MLP neurons of a small language model. Each row is named by its layer, matrix (down: output weights) and neuron, and shows model dimensions 0-127. Each number is 500 + 40 x the weight over its row's rms, rounded and kept within 0 to 999. Numbers have three digits each.
A block is one neuron, or neurons of one layer that tend to fire together. After each block is what it responds to, as a language model described it from the Wikipedia text at the highest values.

L8.down156:529527505484547507498503520431546472446492570460494483418477444547442558501522569554506456479467468524502518514508527449518475492430500441426484439517584552467514542476509529479436550492514550489518454583473569588562486504486484487566498480488544485553510528501494519516505575507484544500513491580524428552509439538514475506467571490513517442549486519470456507424463567468502468496506
L8.down256:451445424530490527540503530549569471495474480552558472462526523513471469472472464490524481446461472495533506480519489513521445469560497506562488466474446542476446510459492502492541504523462486452397451531531521530528531503549479491505546476470471560570516508554538470502502451522579508566515551575481504486501490550537601566483475480449424426515584430490502542462496495418471509540481
L8.down291:489476471419497458582489536455458558501553524463520562489542476561477493534475476530539515561522507481532425448573492444502459432507556477504449549552619468498513509529483479416481494519476530448540544461448471552545509405541520543530507496538575487562481505485537496464447494492438537530564442532458465548477536544504517512458514491535498504489522470561466603448566424510510477514511
L8.down359:448429496534558483495518504501540483458606445449489564504506508516586464589468533490437511488538534453438499510432507524408531455482548516532532465499468471514455461500544542482449510552503480488444543487521507499507523519506457471506574528539531501475480516521563473532552557489535459574546443489497497487466459499408492485516539450542527504493505523489486513568445509430537506511567
L8.down1070:509459534524516577489426445466541474445554499485522524445544514512549521456449492562546549483454421505454425578517519497517514536547493451545485549468511459511542503441489452468465465455472564520472503459555473511482457461446456593485545472493475499537515551546495507522511518556462465557534552462588517413517547505511499469434428525475482490450499453540551492447518496484504497520572
L8.down1114:542480507503486509470544488481478474563443597577479554501448445526426470527521469487461481484518449527531517483486512513468493524522505418500446513486521497567486532512486396504450450431452574411538561515557499407511472526432458580492532515519511520475503456522475504442519523487510509484608573504522502512490578554529539419428470495425517535515488519602450486523493583535560484473461
L8.down1463:432441553494436434443485477551521516435469539454535488499578444559506548512491475492516514474501562563498490569406537510510506440476476552548428501500478494462523526477512461481520558443444482507548524566476504517525492477456414469518546489541510518429547465491508431547565516513496431489517469470510509517443551484523484459494504542499474500447522438538525481491527492568449500481514
L8.down1474:394538487477472498506540482472464507419564537557542442478584507478498473546432523519557465503565502489473507506434538532470524525474424527521495439488462555441485483452480403566422574496482491462522539520522479405564517509440396554471428528533539492409483591525486579466578522410666470533501554501449534464501575473485510486453468481563505452477479468505508557493515551502496429563489
Responds to: Blank cells and pipe separators in markdown tables, above all election result rows (informal votes, turnout, registered electors), plus scattered weak prose tokens like and, by, colons.

L15.down43:477491486504518490508455504524545533466559498496496460535458506511484532529501541537498461463520535415485447459461532575499448471513498518534458490546542560566459465460428500505446561510545390518512511465509522510541459582541551480546495514464506466490526422466552442505491509481501509509486579547540461496507530437497511513521526510500497494541461498431482495500460571491502470640501
L15.down454:569473521526457557514439491472559454532456432513494510507459470485471533500478550535491488491493485490454515507493557559510443527488620463461498553499488464529507445520507466493464506492483449489508508459489526534477487494507537552485504399505456484492535518465475569530501463496557553499530513473481513499477530527462510488492512518506502490526498486536497515582455536502506459531502
L15.down659:563457439436512515490563454489495546530498495419518499468474542570505455498480539553500567415488461591521467505537538509481536531523464507514500433487506515518509518472498501501443519524454531529626550432543509521576530484499445565545503520504472488516505523547426566546520540482521565514503497426485517515513524530552567481519526520495475505501438433482451530463425504516422521521451
L15.down992:496472498448503511489483550435490470480508501539502522554464499555509552464514454480482478535544565490542475488497507576533515441519533454517490417548468580537504504531482517475457505449517515527556397556516519510548543503516538543531493538421462451512410490496461435488557457550556475585506502523444551460529517533459495588488506554511535486505498511515500479535517480517543501480493
L15.down1278:480517468507554556484487479512544551480531461501463497507507543545485476535563521506432478432497445446454482454478527584453459454538522496457419475546535529544493456470449509507478554517540418558530559473512536521520469560523456464548541517438492469489561495478566467572483532535523546461550493560475446462521524425462512441532500504504455533478479477508434516559480565477540493597499
L15.down1387:579509548488497444490452531498477462488447559467550511498542487523449411461481512463530510547468511478520442492532504529528478499467450515456432527441530483474443506442478523495515542505514450544499500565501432544551513426394522461527571471499491486554508587534510417484529523469546427544499452540556598511456496449527537515489579568456509533526509497544424539531440482539448498532525
L15.down1402:507559523502498480457473526509482536494566461477425507531440448499455504526503496509468442503419494535496502441468559468530439499473490519569539434510553568548463504453477512495434523497508470524510515483510528528496474637504545474474459469495481530495521464520472453518499449476530504539440399562501439508504464469510523549548482510495510466537507523568514492499525521439487535463440
L15.down1429:533585593466515563514539481462495510449514436488480455569480509418512459445489581516527590552480551460530440520545476582433445525603495487579536517576445558532480428515533474484423470526487508550472505485555521448451454495434459495489450506502488504472478479507497561448493505464550529516495530572541529503528479438475506525512535539474500495553579512509524478540538553505540490492513
Responds to: Words just before an upcoming verb, after a subject noun: infinitive to (users to, able to), modals (can, would, will, must, may), pronouns (they) and adverbs (also, later).

L8.down379:511538447468485484482524550419451485446518501525513440509431436509522550485552534466504479515450537501514495472525545486516364510619474484482448586454474478574480522494530513502476537526518527427544456483484519563539465521527461513514444555535543565489498546477473538561508461529522465509535510529486509573509472487512530489472463464473524495615467490485466466561451478523529512563479
L8.down539:501531561475525496423449490513480564405515448445467464547447437521466499476456604483459468481516525460494560485478505519544552592486424474524508491508501504431556484509554489516495506471519448514478473497507525522525485528579454548513420458539518492469474439435494448490548451484471521499523508482502493481531510530499558470524431550488499480543583456421505514490509486505478556507514
L8.down768:426433512489510452496482543553474528466503512588521494471528521578504464522449468497537518487529450468489566504571483488528475497523549507614434445478490555572574497537525550541508476497488470526497538520489451523480483539534487453531549507452513598466450537513507478455544478433468480531578539454532520487439430527527434563467514530488552466471452549486515559515479512512512517502512
L8.down1148:515495469559515529539445539542446508499534461547535589484438501568616444466498524457539591407629544568437527477488480519500575523466585440523484530495454485475477439491534480529570463511558507533522508512453536508476533478453420549500474471451509531539518485540502451547496473500517463509519569465497464458464470490525459532468466514485513546472518498504476476521508504524435526506581
L8.down1162:491520571481550509446445508534567511489469408472490475517465519506445532519494525426593429485527475480473500456436502529518501535498444516475563524497446531502550453555456534557480515486561494502462429401491515545489525559492480506496457529553524531521519531429545456523526486441511504566488494541502549449523489506499508491475510460506497492581541433451432523474565417533519465567486
L8.down1325:518469527501516534504428519530505551484488510438471522533485514593494460489462480447506453502548517462516518548515465480494597543417426518469534460472483480518520455527507542546504517458535540518482482510492493512494513542482490467539469430496503549547514495447472538537499404508537507493594515512455540528563487487478519531465475564498528471508517461508458525505493400534486492521570
L8.down1380:458529508489452558515538555530453582565486493509441489532523486559460575455522501497500518540530484557532533540452428526531612501528504488456447456507479386469496489479540485520536484503487561487493477496543511508445457476531540507480531538433447479507432504476503551481495493592496517413563480537482533464525445479475486523443474493532581519518499533435432529487536550428505497467465
L8.down1451:431438502444553503524478528496443444429490514531485515488463477567482523465411479549466495474495504454506532483543451559498514492459455534559552481507519517461465486496421400451525519534592511587452503477526496597508492439612566501510525430470450476531453509503451518516493462469540521482492511501495434505444472456508496523541464517514493523518515485524412470565489577383542562540453
Responds to: Adverbs, chiefly also, placed between a subject or auxiliary and the main verb, e.g. "had also included", "would later be", "is still in progress"; also -ly endings like publicly.

L8.down408:553503459557500487528556425466553416508489436551519570602521504439447514569458449511480537541461443533520586462446523466520483498478447466516519458513498496533504495437519498468519497500558554497425530480485528504545469509494463499554485480531535471539498534556532397580534484453530462413458474474483485514505569572519492511519522460519501473510514517449559472561478549511436517508451
L8.down471:504517489544452480587506450436479466410458518502494475491475466483466422446558517483529475503515553572495486479509522507572478508542549569519497499552480516508483475484459500536522460543499480506509501461450464495453522494497455520528510572520506477485475502438571558480514511560480484512455468502555592509606493518530482467491469557527474540523481574471514547556519568503510541516554
L8.down562:478534525559491467472465490452601514479529497459573557489493477501540472513553557393443534485522522488457496478540450464469484538460542507528464534492481504483523562544527535547566467570489493510422427571506533508517480520484538499467555516441447490590555587534518492541512456512455468454518473489555523538494458516425465573533493452511495519449506469535542498469520525437511513543518
L8.down704:510488452551522509494507486446508456519499494486485560558443436476478507588477491517458471517489528496501460472536496497538540502535611486516487537503534563444521507509415551461486479460514502527489464442447538510505524505445544495530465507478382587542542424543485527557479442477487443566483542478515405548515533525500536521499475491502478539479434550508541528501461489510489548446513
L8.down1065:503516412496511514506455461506519459535493556530498540454511492477504492515487452500519444497477496486468441537482564501513582408503563471464606457480521495512477453448465405454499503452450477506530582481433410550473430515429509533508461483498493479506537515524503539539513571450523497564493545481494480458561539488516547474544449468572521521560428575522525585478542526531463471413448
L8.down1208:488506488497488569503510525470532491511467519492571496459491454490432455530475496520401443526536544564566500560531458514497519522556501551550573505483436537485534439467474459520527537476494450500447498515459489509483550478542514511469534471512417562488499519534489501451458467573538442544515486587477468604507530469549569613422514458478530447527450461525529538495562488534499537522517
L8.down1249:501522452489521481460461489449488516527576476488526525437554459513548474453499505508557518450533526497473522507432488494502519499602528493437525495462506503496609469441446508514543503456500509584576591487480450571486450471363500470484460585540459537535519534483514503514534522559439530579537458476473476437567578541472531486511442502469514538509495489489467462509482565522501485511559
L8.down1423:537477496535471514444517488526535542490491534491506431519532426482478441513472517486535517516504527494443526475455447512523495447487515496566523435481531459501440500524529445503501516518524450458530612522460470533538512524527554417514504472531513465493470479528477441510464486470500504441516530489557514408486506491522474515555519494534475497440456516488496526436561484480546534539440
Responds to: Standalone "p"/"P" tokens that start a longer word split into pieces, such as p+ure, p+neumonia, P+ole vault, or P+M, 2:30 PM.

L10.down199:500494573494577467573582433480582527519484460504439456434474434494546499530525495473486514496505518549465507520510449504458479495510526572465459559500446487476459546545522524511474458582522456450526487500518565474511492481558485568437487464488458445524519462475470474459519575602551409521411453564526477501551443536581483498487538483510446465512466503470446527537574531505453598485464
Responds to: The first digits or blank cell of numeric values in wiki tables, especially summary rows like Total length, Valid votes, Career totals; weakly, paragraph-initial words.

L8.down395:496493527485485482531549486481486522440454516496482445478457503461556509475521558455536481456455527422518494537503503504481481470512571516552462568489529503501485508455413514563561457493536422522527438476573507502491486545483504461450495497453503512503511499534571609428474473469505514510460486533515557482496482500513490520527556476570465496504542470464465516439499497524404479628543
L8.down400:531516538452504479572495474504487467511480455561443492496470431516528510459520500430537448552501523573453530543445441427546442499532509497516462522581483543503583500515450542496447544410494458479553457490495522495496462530488540438481512518471459539471542473513572545501474556544500454495462540537525457397473556550493489588542488406493486448509485544452510481473559485517521560580460
L8.down604:522452487542487540456443436460498524470535472432510461554457516555477552493452453522495443489546472473530474458431459541537494441503500499470412499570482424444510473493451545618485506430517492452443537454519555443533444541457506536476509538542560565523465442557505513599529483519448514538535493548447487472497517505518554519461526549520458509522518541463525494486519500584502506514525
L8.down993:489487428575537493515513530390483429513487531548506562479524580527493513515542513478428469471512496447521497534468441464509482496477528459585522567457494503465530494452508556516513493552512480503565488509600568492459538497560480531423468474539531596412479498511441458472511558453458485427525436512526461490547515506439477487522453485489513542431484443483446544523492488400452528537478
L8.down1268:567466513474481508517518548518467467432526469372472520518570481455523501413476441548491452461537503527495469567493461489561453435547532500481593496569501506478526510589490456452511478548541489528482431498486441503498460517496433477500463554516559448472490482504556482551520503539506480483519506473442438478522447561581557554465501494504500531541489551524568458443530476498418534392548
L8.down1341:553500499391454542536494555485481539576554511479476521547480489547535555564552550507531401546555509516536506525500470430547496498478502532537522520446490528444532496510451496454451504537522517497502496489503468501435447483484537430530514514502537504486517382518493499532507510550484494453526496458482474466553514468525524500417560455610476530543486475527518558494494408547466541606537
L8.down1485:468535512491462486575560581537542552520503538442520454478516447496488535535533495527574545512467474526456482573520496439515436515527470475438513520437450464460479494557571550533446444573469507468463495511544459460478515452508480472472518483474510470483485560483535458548477438545527464565474481506551499526455422520504472472444448581467569502479560496508512478514548517493557532451478
L8.down1510:523407469463450470493511460463460593468440553508461528475426456536525482388463472446525458506562613512505481490505524477568479471474461565472526508478499528534554521497500477510485463517583491504503542524565500538493450510491542574502580452562506562561494466502503500468493482493492548410457438542504489471459455576534557460488450483513522508631535509472498429443473474519526455559514
Responds to: Mostly the word "of" after a number, quantifier or head noun, as in eleven of, each of, out of five, Coach of the Year; rarely other fragments.

L10.down1099:524486591527452503465431518534447517493452508509549471537525522552438488504488501417538519535521479523471548517497494544492510519529507536458575521513459511526475491491488496501499444455448520512575362512475501578523485601500465497501506423490495471505514545459538467491521473484543565498588449466498544585499535419554491521555528493477537501499482454523457437464586433543493491554483
Responds to: Adverb-ending word pieces (-ly, -ically, -ily) modifying a following verb or adjective, as in greatly harmed, heavily tattooed, moderately sized; also has/had/have and also right after a subject, before the main verb.

L15.down115:552539502441490525511454493550446481482512476433529500456471535528509457546468537572547477513481495525485500607499535491548495522485495503567509512541532481515461509488515524468553498487516504523556467517447527487476421450419525532476524535524520506478495490422523498552480477448436495518511554466463473484510445520434511528487480498476562553457577508495534526514523503495473499511489
L15.down168:547487498486513636490533478466475458477490432527515463553463541526488540478440530456501521584492474378446474511520434526516546491489519451606461520429478476538479418511513452499485555580525463488481498494506490500584511527472444550498503533505500449503512529531478536535555429505476539509497500447498537469478496546520500507458457597500503523567522520510515489522488528483457551476549
L15.down372:517525499526483478513473495480465509470460499518489521471608545487461554523470570536501484506518507471520506583511495460476535508604443435542467516436477525454470489507500531526487542530520452558430516491416485572529511430530441503577622517441504537537525568465523517434499524495480496530457567534528448464504527487524578470545510542476477497518509478508486449494515487548507574452532
L15.down735:526529502475508538462455460480476441483437530553442513513519419495537469556524499485481472494469588428518464506489462446503434490473504518575438485484487515490481461501531556498494469457439455539433523518455552495552493559520515489452479461574468569471495464530487515486548512534528495557483513594545582488472488516475512490526513548524490502466474449503541469567610488480541568475475
L15.down740:421494491461535508543470466487443450515467397530490468470445484587485548521471543464518462557538450524477535510552458527510582460443461441530426504459509485476467506539529398523499567489559435580445529512534517485473499487427541442518512482561543473466466569562462545513557423574504507508566485482520517501486540536582499441552528467539526533509480468546511519486542463569559538515496
L15.down788:587445547507492510544509472528505472468536499509533555449535520558559455528475510525553567496470514477569457521533487508615465452533567542425521476471519510433549508505498510541495570508529450470505525448476476585488423381478523545499523525546576484506447422402466453496512479472555499505491474452464503501578499501470511484582483550413516540538536510458517441364466459477507451511447
L15.down943:500403490548549491491469420509432454524512505503515505497518484532479458475513522426385485458499462511494392506487537466499507541522494514493434559536547456442484567532501487495475489489502533506446437490437450522486454470551449494551410580494505461452453486502545513452468463473490480432528572438461451456527537516573493559500516486548428528430544531535609522538497473544516436441532
L15.down1104:474499521505468542480448499559477415511477458506443522455476514509517513500513502471516509529539500486579487538452484511511526498483538519535436511472452516523546460542523525470524400433483541558475448492496441566478423486504514550497496577504448540488475481499472532428530478456510484558535569428442458519479479445468465470547480403474480553486466507498531481481512513505481443465567
Responds to: First piece of a surname, team name or number in cast lists, rosters and tables, e.g. Michel P(iccoli), PSG, | 30.

L10.down1108:570472552495527457589524495569530514444537403468517483455481550589485491373413515462478493393533536555506458526498477480446489483549499510497514472506524489505447527483484545522545440588516439529482405503570474495455499455546503494422493526497477495540482528568476429523429530524499564442574491506496466542521568559470492538507505522576547527511442501576524472487451559533438575505503
Responds to: The word "of" right after a number or quantity word, as in two of, each of, many of, majority of; occasionally mid-word pieces of names in tables.

L10.down119:479482511505529556511509478522531512497474467500604495474463469491551529479528545551481462512500490526508484475538477531529482512495489548488473550455532432531541538491557549505491526462473535497532554508490465522483516483471547543479478532515474497477508716509503509485504483549515481555475531503431540535523415517541493475494462485499483476466526534426507513455475519502528470501532
Responds to: Fires on words that introduce a name, such as named, called, known as, nicknamed, term, and on sentence-final periods across varied Wikipedia prose.

L15.down240:543544486537457512503486511528514520442536576590328513465559497527488500502477483521502522533546479456467549513478502466496532451460489500479499477508520442470459465486499482532577456541530508536478523487518474501456515563492480431473439487548494507493514317481468468496510511542517471530557507549485472410517546545419527506513539498530599518464500510517473516526545441449443489504556
L15.down296:483477473579539507513523499525478491493472496495333476465506474511496553582506472487483461446486521447480504482440526472525527483490483484467485462489476476513511496441513514535489513450532504501504494477528465519564533483584485507485558445555547526530542247490506493485530529462530497466477502528521473478524496494470510525480492465507528493515492493508511530488487536485502509499478
L15.down309:469480518467515511524465501485539475497525489510392471547513515520529487493493496495544567482505528467560509509554515479494455464456505477487500474520513485506549466449499503501528518515549480526494574490523485519490432491499485524518514459495499506487529335495496503532480514471495483455487544483461515487514518534459439490452478514468497499490480472496547528521530485500484497478505
L15.down582:521532518501486499520508515498489451485516496504337550503490493518492479521476514534495497516506484465472447511518494497525485513532483496536501469537502483495455498518529507523548497491489516505524518491472503527454517483545497488493496517457493532460533272514483473489466521442513475443475464482500484481469518511480508536478500503511479497524469492522474499536491510467513476502473
L15.down764:478514482486527436502560548501527502441477516516376486530490456467507517499520491529509474500549456532506491471521498507485471552465489468474563494478481515533544484476478516515556460486476515535522499462486490471502516484576485422512528520426470560527446343531483431497530502483526467467493490530538516463544477555482524467509481529482537516482431507482497491536455504468498468503534
L15.down787:507513445512475484415487496537500455465451440471421497451568477488445441483523469490576466518550496501480511568518435594516485450432500515454506448512534498446524499499488494558483501535616437469529565507530484536531550488524515479611598443466573510557520460556581463501501430486601508476509549535477552427511527456465510505436529452472485475463485483476539545528490480499517487475550
L15.down833:488530505484504472520489524509467541493504519544339494499527504502468489528448510503494476488508498507473507474489479501460520492516494431536530439504502506531494495486496497518478509506524511534526509475509559550472484530507508472473527459513467530528507335515532491495488498492406486484498494562527517470538536521505508534500522499514532487525482501502456508518509547447528535469531
L15.down848:484505538551462516479475522491471517517497522586310498485554545509512489548499532536506498476509504431518512485489507423501497481444522456467510478506477510445474474500479534486486482493496506425533535527512542524491524502515522536537468478485481500527487291520489469536484516541479494479492541521489566519488485486505495464462536498409517481477561487495517463532533532447541463498484
Responds to: Tokens that close one unit of text and open the next: sentence-final periods (often before a paragraph break or == heading), row-opening pipes in tables, and list-item dashes.